config = dict(
    num_hidden_layers=8,
    hidden_size=512,
    num_attention_heads=8,
    num_key_value_heads=8,
    head_dim=64,
    intermediate_size=1344,
    vocab_size=8192,
    hidden_act='swiglu',
    norm='rmsnorm',
    norm_place='pre',
    norm_eps=1e-05,
    positions='rope',
    rope_theta=10000.0,
    rope_fraction=1.0,
    qk_norm=True,
    attn_scale=0.125,
    bias='none',
    tie_word_embeddings=True,
    parallel_block=False,
    init='normal',
    init_std_qkv=0.028,
    init_std_o=0.0348,
    init_std_up=0.0401,
    init_std_down=0.0401,
    optimizer='muon_hyperball',
    learning_rate=0.00965,
    beta1=0.95,
    weight_decay=0.0,
    lr_head=0.00418,
    max_grad_norm=1.0,
    warmup_steps=0,
    schedule='wsd',
    decay_fraction=1.0,
    decay_shape='sqrt',
    final_lr_fraction=0.0,
    batch_tokens=[32768, 65536, 98304],
    max_seq_len=1024,
    doc_mask=True,
    train_tokens=478900000,
    max_steps=7452,
    dataset='wikipedia_en',
)
MLP neurons of a small language model. Each row is named by its layer, matrix (gate and up: input weights; down: output weights) and neuron, and shows model dimensions 373-500. Each number is 128 + 32 x the weight over its row's rms, rounded and kept within 0 to 255. A neuron's up and down rows have the sign that makes its largest values positive.
Before each neuron's rows is what it responds to, as a language model described it from the Wikipedia text at the highest values.

Description: Sports transactions and results
L2.gate851 [141 154 127 117 135 146 106 127 146 202 134  95 149 132 167 159 101 154  89  93  87 152 101 120 140 132 106 148  84 114  81 115 119 104 135 122  87 161  26 136 101 128 172 151 106 198 163 119  86  95 102 127 137  64 166 171 158 150 189 142 101 179 185 120 167 122 111 153  82 137 188 176 165 146 103 159 146 111 102 197 150 116 158 152 110 118 122 168 184 162 172 126 103 178  71 134 104  53  90 136  97 126 125 141 130 125 125 175 128 171 168  79 147 175 134 133  73 106 150 124 102 133 120  89 145 103 111 172]
L2.up851 [ 98 144 109  85 124 116 139 135 107 137 103  91 130 152 129 137 102 171 106 178 120 196 144 113 176 158  97  79 125 118 110 119 187 160  35 101 116 134  55 108 134  95 106 103 142 146 140 129  97 131 105 167 168  70 132 116  94 132 117 134 149 179 149 187 136  94 118 173  97 118  98 115 140 181 179 169  84 141 131 151 162 168  71 130 192 123 191 116 159 149 169 193 130 160 154 123  96 105 128 148  96 149 149 142 163 120 166 127 129 104 165  84 188 133  78 146 118 145 156 108  99 141  96 153 168 127 169 112]
L2.down851 [ 78 167 147 115  91 107 148  90 156  74 131  97 124 142 121 160 112 186  75 151 156 180 149 132 177 108  65 141  75  83  97 145 137 106 129 131 106 111  99 164 157 110  89 101 125 114 132 164 135 135  90 111 136 129  99 159  61  96 140 149 144 183 151 131 145 136 119 158 109 115  68  58 143 133 137 127 162 226 122 198 192 128 103 109 104  98 105 143 113 127 144 135 151 142 120  69  71 158 138 134 108 148 105 155 144 124 124 111 129 114 144 133 137 175 148 125 152 126 113  58  74 137 182 163 161 160 132 117]

Description: Year-initial digit
L2.gate106 [121 186 112 138  98 131 196 148 107 141 178 162 146 113 125 145  81 147 145 153 119  59  94  54 149 176 171 152 132 110 111  63 128 122 190 126 131 148 110  99 141 160 183 133 190 128 167  89 166 132 137 104 136 117  54 152 150 158 153 122 158 148 150  49 100 156 147 107 134 136  76 126 124 173 152 137 125 140 157 151 124  75  66 115  66  73 121 114 165 111 140 130 117 102 153  67 122 112 122 141  95 145 160 127 110 122 152 225 130 134 162 110 120 131 165 165 119 134 125 141 114 152 147 115 100 133 125 174]
L2.up106 [ 66  91 144 103  42 119 204 114 116 136 143 164  89 146  69 167 108 118  54 142 104 154 100 119 200 129 117 196 123 164 139 107 101 157  85 179  91 139 137 138 136 123 127  97 114  84 102 157 158 121  68  97 102 153 190 143 119 144 163 139 163 133 132 105 167 139 115 119 121 185 112  87 122 180 143 156 126 189 175 172  99  92 113 208 137 127 102  75 135  77 113 130 117 146 159 122 129 107 179 220 116  50 121 129  73 169 108 147 123  90 151  93 134 186 180 192  82 104 144  57 121 114 103  85 161 119  84 145]
L2.down106 [169 119 136 136  29 147 121 103 129 126 109 135 103 159 166 185 105  63 154 123 118 107  98  86 110 117 135  92 118 118 130 133 141  88 131 103 104 126 152  88  51 164 111 157 106 126 125 104 184  99 175  98 165 135 126  94 174  75 152 203 115 139 136  80 107  50 142 112 101 168 154 118 131 123 113 132 136 123 141 127  99 134 127 145  88 108 132 127 142 121 182 167  92  99  75 162  82 125 113 167 102 165 115 130 136 119 158 128  89 129 140  98 153 116 121  94  95  84 138 120 146 179 105 164  71 110 191 121]

Description: Preposition "of" in phrases
L2.gate894 [111  90 146 114 107 113 133 190 114  94 141 124 121 174 111 100 152 101 152 145 134 183 137 108 119 180 132  82 128 143 134 158 152 138 185 182  77 122 180 131 118 152 127 123 108 110 131 116 128 116 136 171 116 153 124 132 160 156 115 142 144  97 159 136 112  52 124 120 104 169 101 100 156 128 112 132 120  94  90 118   7 173 193  86  74 140  82 107 110 122  97 163 206 114 101 100 159 106  85 126 130  95 169 122 122 145 122 161 139 166 140 127  87 155  98 166 102 113 162 139 189  75 225  84 162 127 115 163]
L2.up894 [ 90 166 117 131 162 165  77 127 143 222 165 122  84 113 106 166 135 139 135 125 152 136 162 107 107  71  90 125  92 118 100 144 132  88 135 118 104 121 164 158 135 100 165 171 127 135 142 107 193 174 100 117 151 114  28  95  96 122 151 123 159 159 207 104 201 155 172 104  80 128 105 122 134 130 141  76 111 139 104 176 151 127  35 183 141  92 128 157 126 115  93 124  91  95 154 119 108 115 168 141 139 124 100 130 158  78 105  98 161 110 154 170 124  77 116  96 116 158 140 100  87 144  93 169 116 117  93  63]
L2.down894 [115 148 165 154  87 125 121  97  89 149 218  85 136  87 122 131 165 120 132 133 149 152  90 120 192 167  77 110 134 131 124 107 112 138  89 162 139 129 109 151 132  63 161  97 149 156 157 123 124  72 122 135 120 134 123 174 149 134  89  99 126 136 138 141 111 142 143 101 130 126 102 131 157 106  81 216 172 146  96  74 121 124 131 197 145 125 102  90 185  73 114 125  74 173 168 105  91 198 130 109 122 138 129  77 143 187 122 110 125 140 133  86 149  79  95 135 152 100 112 128  97 191 129 131  80 181 137 146]

Description: Mid-name continuation tokens
L4.gate465 [135 149 180 112 150 126 148 129 124 114 150 169 132 153 156 134 126 129 133 111 116 138 128 109 146 154  24  99 164  84 117 103 100 137 172  84 151  98 100 173 141 128  95 133 138 139 112  87 197 204 144 112 141 110 115 142 132 200 150 137 148 145 150 123 166  89 179 158 130 125 215 116 119 116  69 128 100 165  75 119  95 184 138 129 157 113 147 157 137 150 128 118 159  88 145 107 108 183 150 140 145 133 129  62 157  33 128 176 135 172 128 165 182 104 131 105 109 150 121 101 130  65 137 138 184 135 122 106]
L4.up465 [159 146 146 136 137 162 142 125  80  99 154 128 158  91  79 127  92  96 114  96 137 166 120 120 160 155  73 138 134 176  76 158 118 170  97  85 163 145 121  78 111 140 121 210  91 136 111 143 133  97 160 116  88 137 104 129 164 142 142  80  99 159  96 104 111 164 111 142 117 117 183 107 132 154 181  94 161 132 113 133 141  92 138 104 172 149 103  72 119 133 143  97  84 153  65 161  74 150  90 131 191 162  87  88 133 159 139 154  69 119 115 188 126  96 163 116 158 113 162 105 145 136 116  48 126 162 176 118]
L4.down465 [ 95 129 145 124  89  85 175 113  46 152 125 123 153  77  94 161 137 107 104  90 114 130 115 138 112 115 117 141 139 163 147 140 122 102 106  74 168 159 140  84 129 149 145 139 127 119  68 108 129 103 168 109 114 133 137 121 140  90 140 178 169  68 119 216 116 132 103 132 127 111 129 113 128 103 156 113  86 114 142 160 104  85  89 142 106  93 128  62 110 109 167 106 149 117  99 163  98 144 175 194  75 157 144 147 104 103 172 130  87 118 101 133 173 103 129 119 108 124 147  72 126  88 101 122 166  94 114 148]

Description: Leading digit of years
L5.gate314 [170 132 104 143 115  96 126  93 148 148 157 147 181 158 147 142  99 143 111 103 123 146 149 147 133 103 154 122  78  99 126 158 102  70  48 123 146  73 116 172 156  79 115 153 131  97 144 103 103 166  66 149 115 204 133 120 140 118 117  97 140 126 127  94 173 134 120 126 172 156  91 145 167 173 171 152 127 100 218 125 138  88 120 122 151 114 155 131  90 101 150 122 120 125 157 159 206 146 138 142  47  63 118 106 112 128 122 157 155 151  93 117 138 195 100 132 141 155 140  75 172 107  90 125  96 142 111  93]
L5.up314 [155 205 140  96  90 193 148 175 146 120  88  78  85 111 178 122 152  87 104 144 126 158  82 158 135  94 102 106 147 125 160  92 154 127 207 108 187 117 117 136  78 145 159 119 131  80 135 122 146 139 132 116 107 126 173 142 185 134 147 154 153 121 108  97 105 139 117 138 125  97 141  92 121 101 145 114  82 120 128  75 103 159  93 135 152  88 120 162 139 142  82 109 222 137  81 136 181 100 154 135 177 119 152 164 155  53 154 192 106 104 102 109 115 143 199 153 143 146  81 146 109 108  84 118 148 105 122 117]
L5.down314 [ 91  81  62  74 167 128 142 155 123  92 128 123 135 187  97 161 119 134 102 157 112 170 145 140 155 109  72  51 113 177 114 144 129 123 141  75 128 129 146 166 163 150 145 126 106 112 140 142 154 168 140  93 109  78 145 117 117  72 165 155  84 132 179 108 177 149 131  90 102 134 143  82 117 109 146 132  86 107 104 131 115 107 164 102 123  71 145 186 122 123 112 118 212 165 114 134 114 168 135 128  92 114 129  78  96 114 151 111 179  94 118  70  92 125 108 100 153  77  88 145 135 106 117 155  98 113 128 109]

Description: Continuations after named titles
L2.gate643 [ 65 116 124 135 146 171 163 176 171 122  48 104 121  87 202 124 120  89 162  51 117 150  83 136 120  56 124  85 158 113 160 106 153 121 127  76 106 163 135 148 104 141 119 118  89 153  93 102  78  97 138 182 141 181 126 132 151 123 118 115 130 109 134 138 162 114  77 178 105  99 138 154 114  89  38 171 138  85  88 110 106 133 126 144 119 107 120  75 180 148 142 117 132 133 112 127 102  96 114 164 118  32 200 127 152 120 108 158 120 145  99 117 138 143  83  93 144  96 206 163 138 119 141 133 103 127  91 156]
L2.up643 [118 146 113 225  74 194 113 120 105 154 137  90 204 145 145 146 111  94 102 142  82  75  79 123 143 116 115 139 205  90 117 147 143 182 107 108 116  89 118 127 145 112 172 115 164 108  72  89  98  88 172 128 120 104 146 156 138 161 106 111 166 150 153 151  70 135 136 153 148 152 111 150 166  75 103 148 110 172 112  66  55 149 163 130 154 108 112 107 146 100  80 128 129 127 146  83 125 103 135  93 158  76 190 154 152 126  94 119 107 125 105 108 140 142 151 161 142 123  92 106 131  69 121 117 145  76 159 149]
L2.down643 [129 149 131 194 173 100  70 139 163 113  94 145 156 136 142 119 179 154  98 174 105 108 111 190 115 136 119 104 122 124 161 123 115  77  74 154 154  84 152 135 174 182 146 113 181 145 170  84 128 115 118 189  87 138 154 137 150 208 136 111  94 165 143 150 151 146 135 168 113  89 122 133 127  62  66  95 107 192  89  98 154 159 115 111 152 106 136 103 123 104 116 114 133 114 157 130 176 134 132 142 123 135 126 123 175 103 179 126 130 125 140  99  79 188 161 117 140  95  64 177  85 172 155 172 114 117 141 168]

Description: The word "of"
L4.gate371 [108 125 185  86 148  60 103  97  96 102 106  93 101 147 140 217 113 136  85 128 132 153 164 102 123 159 129 137  62 150  74 109 152 152 140 127  49 107 168 176 168 116 118 162 144 127 101 121 123 139 103 125 139  99 166  82 147 143 119 108 124 138  78 102 123 195 126  70 113 105 150 104 152 125 103  72 165 150  80 110  97 100 118  86 138 186 146 115 122 165  82 123 105 156 126 106 140 145  79  88  80 109 138 131 152 178 165  99 135 159 119 116  82 141 153 119  91 136 157 122 174 119 103  80 107 109 166 149]
L4.up371 [162 166 100 164  92  95 143 184 164 134 109 169  95 153 156 109 162 122 147 156 117 124 161 189  61 152 110 114 150 161 157 122 179 105  94 146 139 117  91 100 123 138  99 197 122 142 168  84 117 130 136  82 126 151  95 154 102 159 138  95 114 141 140 135 146 140 192 150 113 169 122 166 142  84 107 104 176 140 101 144  67 127 124 120 120 105 155 148 146 149 101 160 109  91  84  90 193 100 112 183  99 145 145 109  92 129 125 141 101 115  76  49 103 164 111 102  83  91 153 144 119 166 146  74 162 135 135 138]
L4.down371 [129 147 108 127 119 103 167 133  76 172 135 228 163  75  78 122 195 131  90  75 165 119  73 157 164 102 187 111 159 110 129 161 115  86  87  56 147 198  89 167 118 138  90 170 123 148 147 120 148  55  71 163 139 106 134 100  92  94  76 100 119 122 103 126 132 111 158 171 106 210 102 201 166  61 115 203 172 146  84  98  68 114 124 120 187 133 105 167 116 133 171 160 143 161  80 137 169  90 113 165 130 145 201 126 189  80  67  90  89 154 144 132 173 111 113  83 110  96 145 100 114 160 171 125 147  92 147 154]

Description: Purpose "for" and word-pieces
L5.gate1143 [156 164 116  98 106 151 103 123 169 110 124  48  95 107  86 168 125 171 170 130 141  85  47 143 108 115 110 156  92 149  73 198 105 110 108 148  89  69 159 170 130  79 136 111 107 151 103 164 114 129  92 156 103 158 142  98  76 200 118 216 153 139 157  52 130 187 142 144 143 149 108  88 168 132 131 175 164 180  91 224 102 163 189 147 119 155  77 119 124 175 173 116 160 134 134 130 151 132 143  81 179  87 148 134 133 130 146 109 145  93 106  97 127 125 130 128 187 151 134 147 115  77 154 114  95 167 107 123]
L5.up1143 [103 104  93 170  92  95 131 132  94  88 130 161 142  87 153 145 124 103 180 144 125 124 175 191 156 106 130 102 133 106 148  93 156 111  99  93 149 192 146 153  98 143 169 131 102 108 106 157 156 168 125 140 117  95 116 170  64  62 152 174 152 141  90 119 120 131  71 151 141 150 151  98 118 146  94  92 136 158  81 111  53 137 131 106 140  97 108  89 129 132  95 131 100 177 126 131  79 162 121 123 173 124 158 134 162 124 180 132 113 138 148  94 130 146 111 142 166 144 163 133 150 137 118 108  67 152 122  72]
L5.down1143 [156 142 128  55 145 107 159  51 123 113 141  96 167 127 106 117 115 131 157 182  85 133 180  82 110  31 123 100 138  79 127  70 111  88 160  88  98 151 103 140 127 154 139 162 114 122 142  83 127 117 108 150 112 129 106 146 157 114 158  83 166 166 112  77 199 146  80 148 135  83 131 119 123 141 150  91 178 167 155 130  64 107 115 128 102 124 176 123 114 122 158 159 121 139 146 178  95 120 111 133 137  83  90 147 183 151 150 128 125 114 141 180 243 135 137 100 155 147 142 141 134  70  85 114  78 107 122 127]

Description: Sports team-name endings
L4.gate765 [109  76 131 108 144  88 149 136 141 147 135 116  85 141  90 165 104 118 119 165 165 123 128  90  43 114 178 185 122  87 129 191 174 165  89 133 169 151 107 112  93 156 173 116 193  97 164 113 184 198 135 117 118 104 132 138  96 145 112 127 150 195 182 174 115 161 123 144  83 107  96 102 124 182  88 125 114 133 147 153 147 148 154 174 157  70 112 144 150 115 103  69 128 131  80 103 108 130 115  81  93 161 108  90  74 138 168 146 166 109  98 132 155 110 190 110 154 182  85 156 132  97 106 125 167  98  77 155]
L4.up765 [104 144 125 143 140  65 201 138 135 116 128 142 138 168 133  99 106  97 113 139 156  98 141  65 112  64 101  86  82 114  73 139 159 152 107 116  87 158 133 144 124 136  93 113  97 181 141 119 101 103 109 163 138  57 157 107 151 100 121 204 127 188 147 123 133 100 112 129  93 145 120 125 181 195  89 111 164 119 134 160 142 106 151 160 132 113  93 116  82 127  91  96  95 138 195 165 133 135 113 123 123 138  85 156 140  67 152  93 106  69 160  95 131 175 178 122  95 109 139 172 116 195 145 135 167 130 127 163]
L4.down765 [ 48 110 147  99 101  93 137 120 120 115 104 147 187  80 134 161 135 142 119 138 120 155 135  96 130 128 106 133 150  89 113 114 104 158 165 111  78 118  83 131 108  72 105 143  94 135 135 122 178  99  54 144 100  62 171  90 105 160 168 192 160 152 190 170  81 165 141 130 193  92 135  81 153 185 146 119 175 101 128 152 150 121 126 179  83 143 122  91 119 140  98 123  74  47 100  71  88 114  89  94 170 215 141 166 129  98 147 124  81 108 149 160 132 113 156 127 149 174 161 147 147 188 116 151 100 129 131 184]

Description: Legal "for" and name-internal pieces
L4.gate189 [127 105  84 158  93 120  92 175 134 117 187 103 163  76 119 142 120  97 136 182 151 117 172 107 123 182 134 122  81  99 169 126 109 158 122  37 160  79 152 165 172 163 127 160 101 208 171  96 103 102 169 148 132 142 161  89 137  76 139 155 131 141 127  87 112  55 116  98 133  95 110  66 116 154 119  92 153 133 112 171 115 100 114 137 114 119 130  89 114 131  73 120 157 124 147 125  91 135 125 107 131 141  91 153 128 166 171 114 139 154 154 116 186  90 138 102 155  84 154 151 116  96 102 151  86 161 118 187]
L4.up189 [112 131 121 174  75 126 165 148 143 159  81  94  71 109  91 140 114 123 200 140 180  88 174 104 115  90 111 121 181  90  64 157 134 172 183 111 120  95 148 154 130 115 112 122 143  94 166 131 157 111 141 122 137 126  99  98 130 119 104 119 179  97  49 128 128 126 128 140 166 133 140 114 118 177 167 109 133 163 131 160 147 141 118 165 107 115  73 160 146 132  94  93 134 131 165 109 163 146 144 111 119  87 129 177 116 166 162 112 146 152  79 131 111 112 138 118 124  91 109 158  87 143 103 106 134 113 118 115]
L4.down189 [143 119 162 200  76 150 138 117 152 167 110  77 112 123 159 181 127 103 163 144 154 116 134 145 122  71  47 114 118  71 126 168 123 185 129 159 109 115 106 175 134 158 116 146 164  74 113 146 169  87 157 106  65 146 125 134 207 117 160 181 120 158 153 131 143 144 160 182 152  91 115 139 154  95 124 124 136 139  75 163 165  96  81 177 175 135 134  95 158 106 122 127  95  95 126 156 138 131 193 109 148 170 172  68 176 154 126 114 212 126 114 160 126 143 200 120 173 157 100 148 118  51 140  99 146 129  88 102]

Description: Partitive "of" after quantities
L5.gate1265 [133 167 162 133 153 129 134 111 105 106 154 121 163 152 148 109 113 103 160 149  91 104  99 147 180  99 122 104  54  77  90 119 115 130 125 110  91 137 148 124 160  72 124 185 144  62 164 133 132 198 179 145 131  75 145 127  81  84 139 160  85 128  88 144 109 150 164 126  93 130 148 118 136  91 168 149 115 124 154 112 118 177  75 167  99  89 149  91 128 126 120 142 145  67  32 119 126 171 110  91 101 178 200 149 158 168 135 115 101 212 124  79 116  96 110 191  87  86  70 128  95 128 120 174 166 147 115  86]
L5.up1265 [109  73 149 165 130 155 153 107 101  99 152 132 141 100 145  81 128  86 150 116 189 120 174 112 105  74 125 141 163 110 124  79 186 149 122 100 134 120  68  90  99 147 152 145  64 126 165 125 127 160  70 131 144 126 132  89 139 111  65 115  84 151 147 108 146 135 180  78 117 100 111 113 120 124  59 124 128 151  76 105 125  99 168 148 113  90  94 116 106 103 116 110 119 152 100  81  80 139 145 142  63 139 179 158  67 181 112 139 102 122 155 102 130 146 141  70  52 122 178 125 118 172 153  65  66 199 153 136]
L5.down1265 [116 158 103  63 141 125 105  96 147 120 120 134 125 138 107  75 141 151 163 110 107 119 148 132 146 106 121 143 148 114 162  87 206 121  70  97 102 181 166 140 105 144 107 143 113  98  97  48 178  93 108 116  96 113 128 130 143 100 109 155 188 155 141  92 170 117 149 152 102 170 157 148 132 124  85  85 140 145 171  62 108 115 134 110 133 163  90 138 107 115  54  63 122 150 118 116 159  78 109  91 110  67  85 148 116  63  96  85 148 162  73 118 149 115 109  88 102  63 100 153 144 137 192 155 131  90 141 115]

Description: Century digit in years
L4.gate1159 [127 136 152 121 143 170  97  86 109 200 127 162 115 130 103 129 169 127 154 126 122 142 115 104  42 142 134 147  80 148 120 141 182 124 160 148  87 106 183 136 142 148 113 106 126 108 139 126 147 150 172 172 141 144 212 110 140 153 154 152 150 139  89 171 139  61  76 141  73 119 160 116 151 153 162 203 129 149 121 117  89 134 111 114 146 129 145  74 142 150  88 152 142 158  65  88 161  98 134 122 112 124 142 181 133 111  80 123 138 174 117 119  94  61 121  92 149 136 142  62  93 137  90 124  97 115  73 146]
L4.up1159 [133  99 112 133 160  54 160 133  92  48  93 190 138 144 147 146 136 109 119 130 109 136  71  75 168  81  86  41 104 113 181  96 106 149 131 157 106 122 188 103 168 141 144  94 131 165  77  86  97 106  87 107 165 138  80 156  98 142 112 159 125 184  94 100  95 120 135  77 129  73 123 134 145 106  75 121  91 131 129 140 143 197 107 169 116 187  98 124 156 176  70 217 122  83 156 193 145 123 155 154 118 146  90 110 118 152 132 121 106 190 128  82  89  95 160 179 126 116  72 127 142 168 160 147 104 129 171  57]
L4.down1159 [124 179 145 100 160 113  76 174 124  96  97 154 135  84 153  62 111 158  67 182 149 126 114 131 195 136 102  69 128 134 159 132 140 156 127 155 145  69 125 151 119 158 147 138 146  75 106 115  97 117 126  66 124 153 116 115 106 140  73 152 136 102  86 157 122 121  96  72 132 153 111 143 143 115 128 140 112 163 118 169 138 141  92 121 104 154  80  59 150 144 133 131  80  75  77 124 123  88 111  72 165 145 103  85 120  97  96 121 130 192 120 111 153 148 117 135 169 108 145 140 171 153 135 169 156  71  54 100]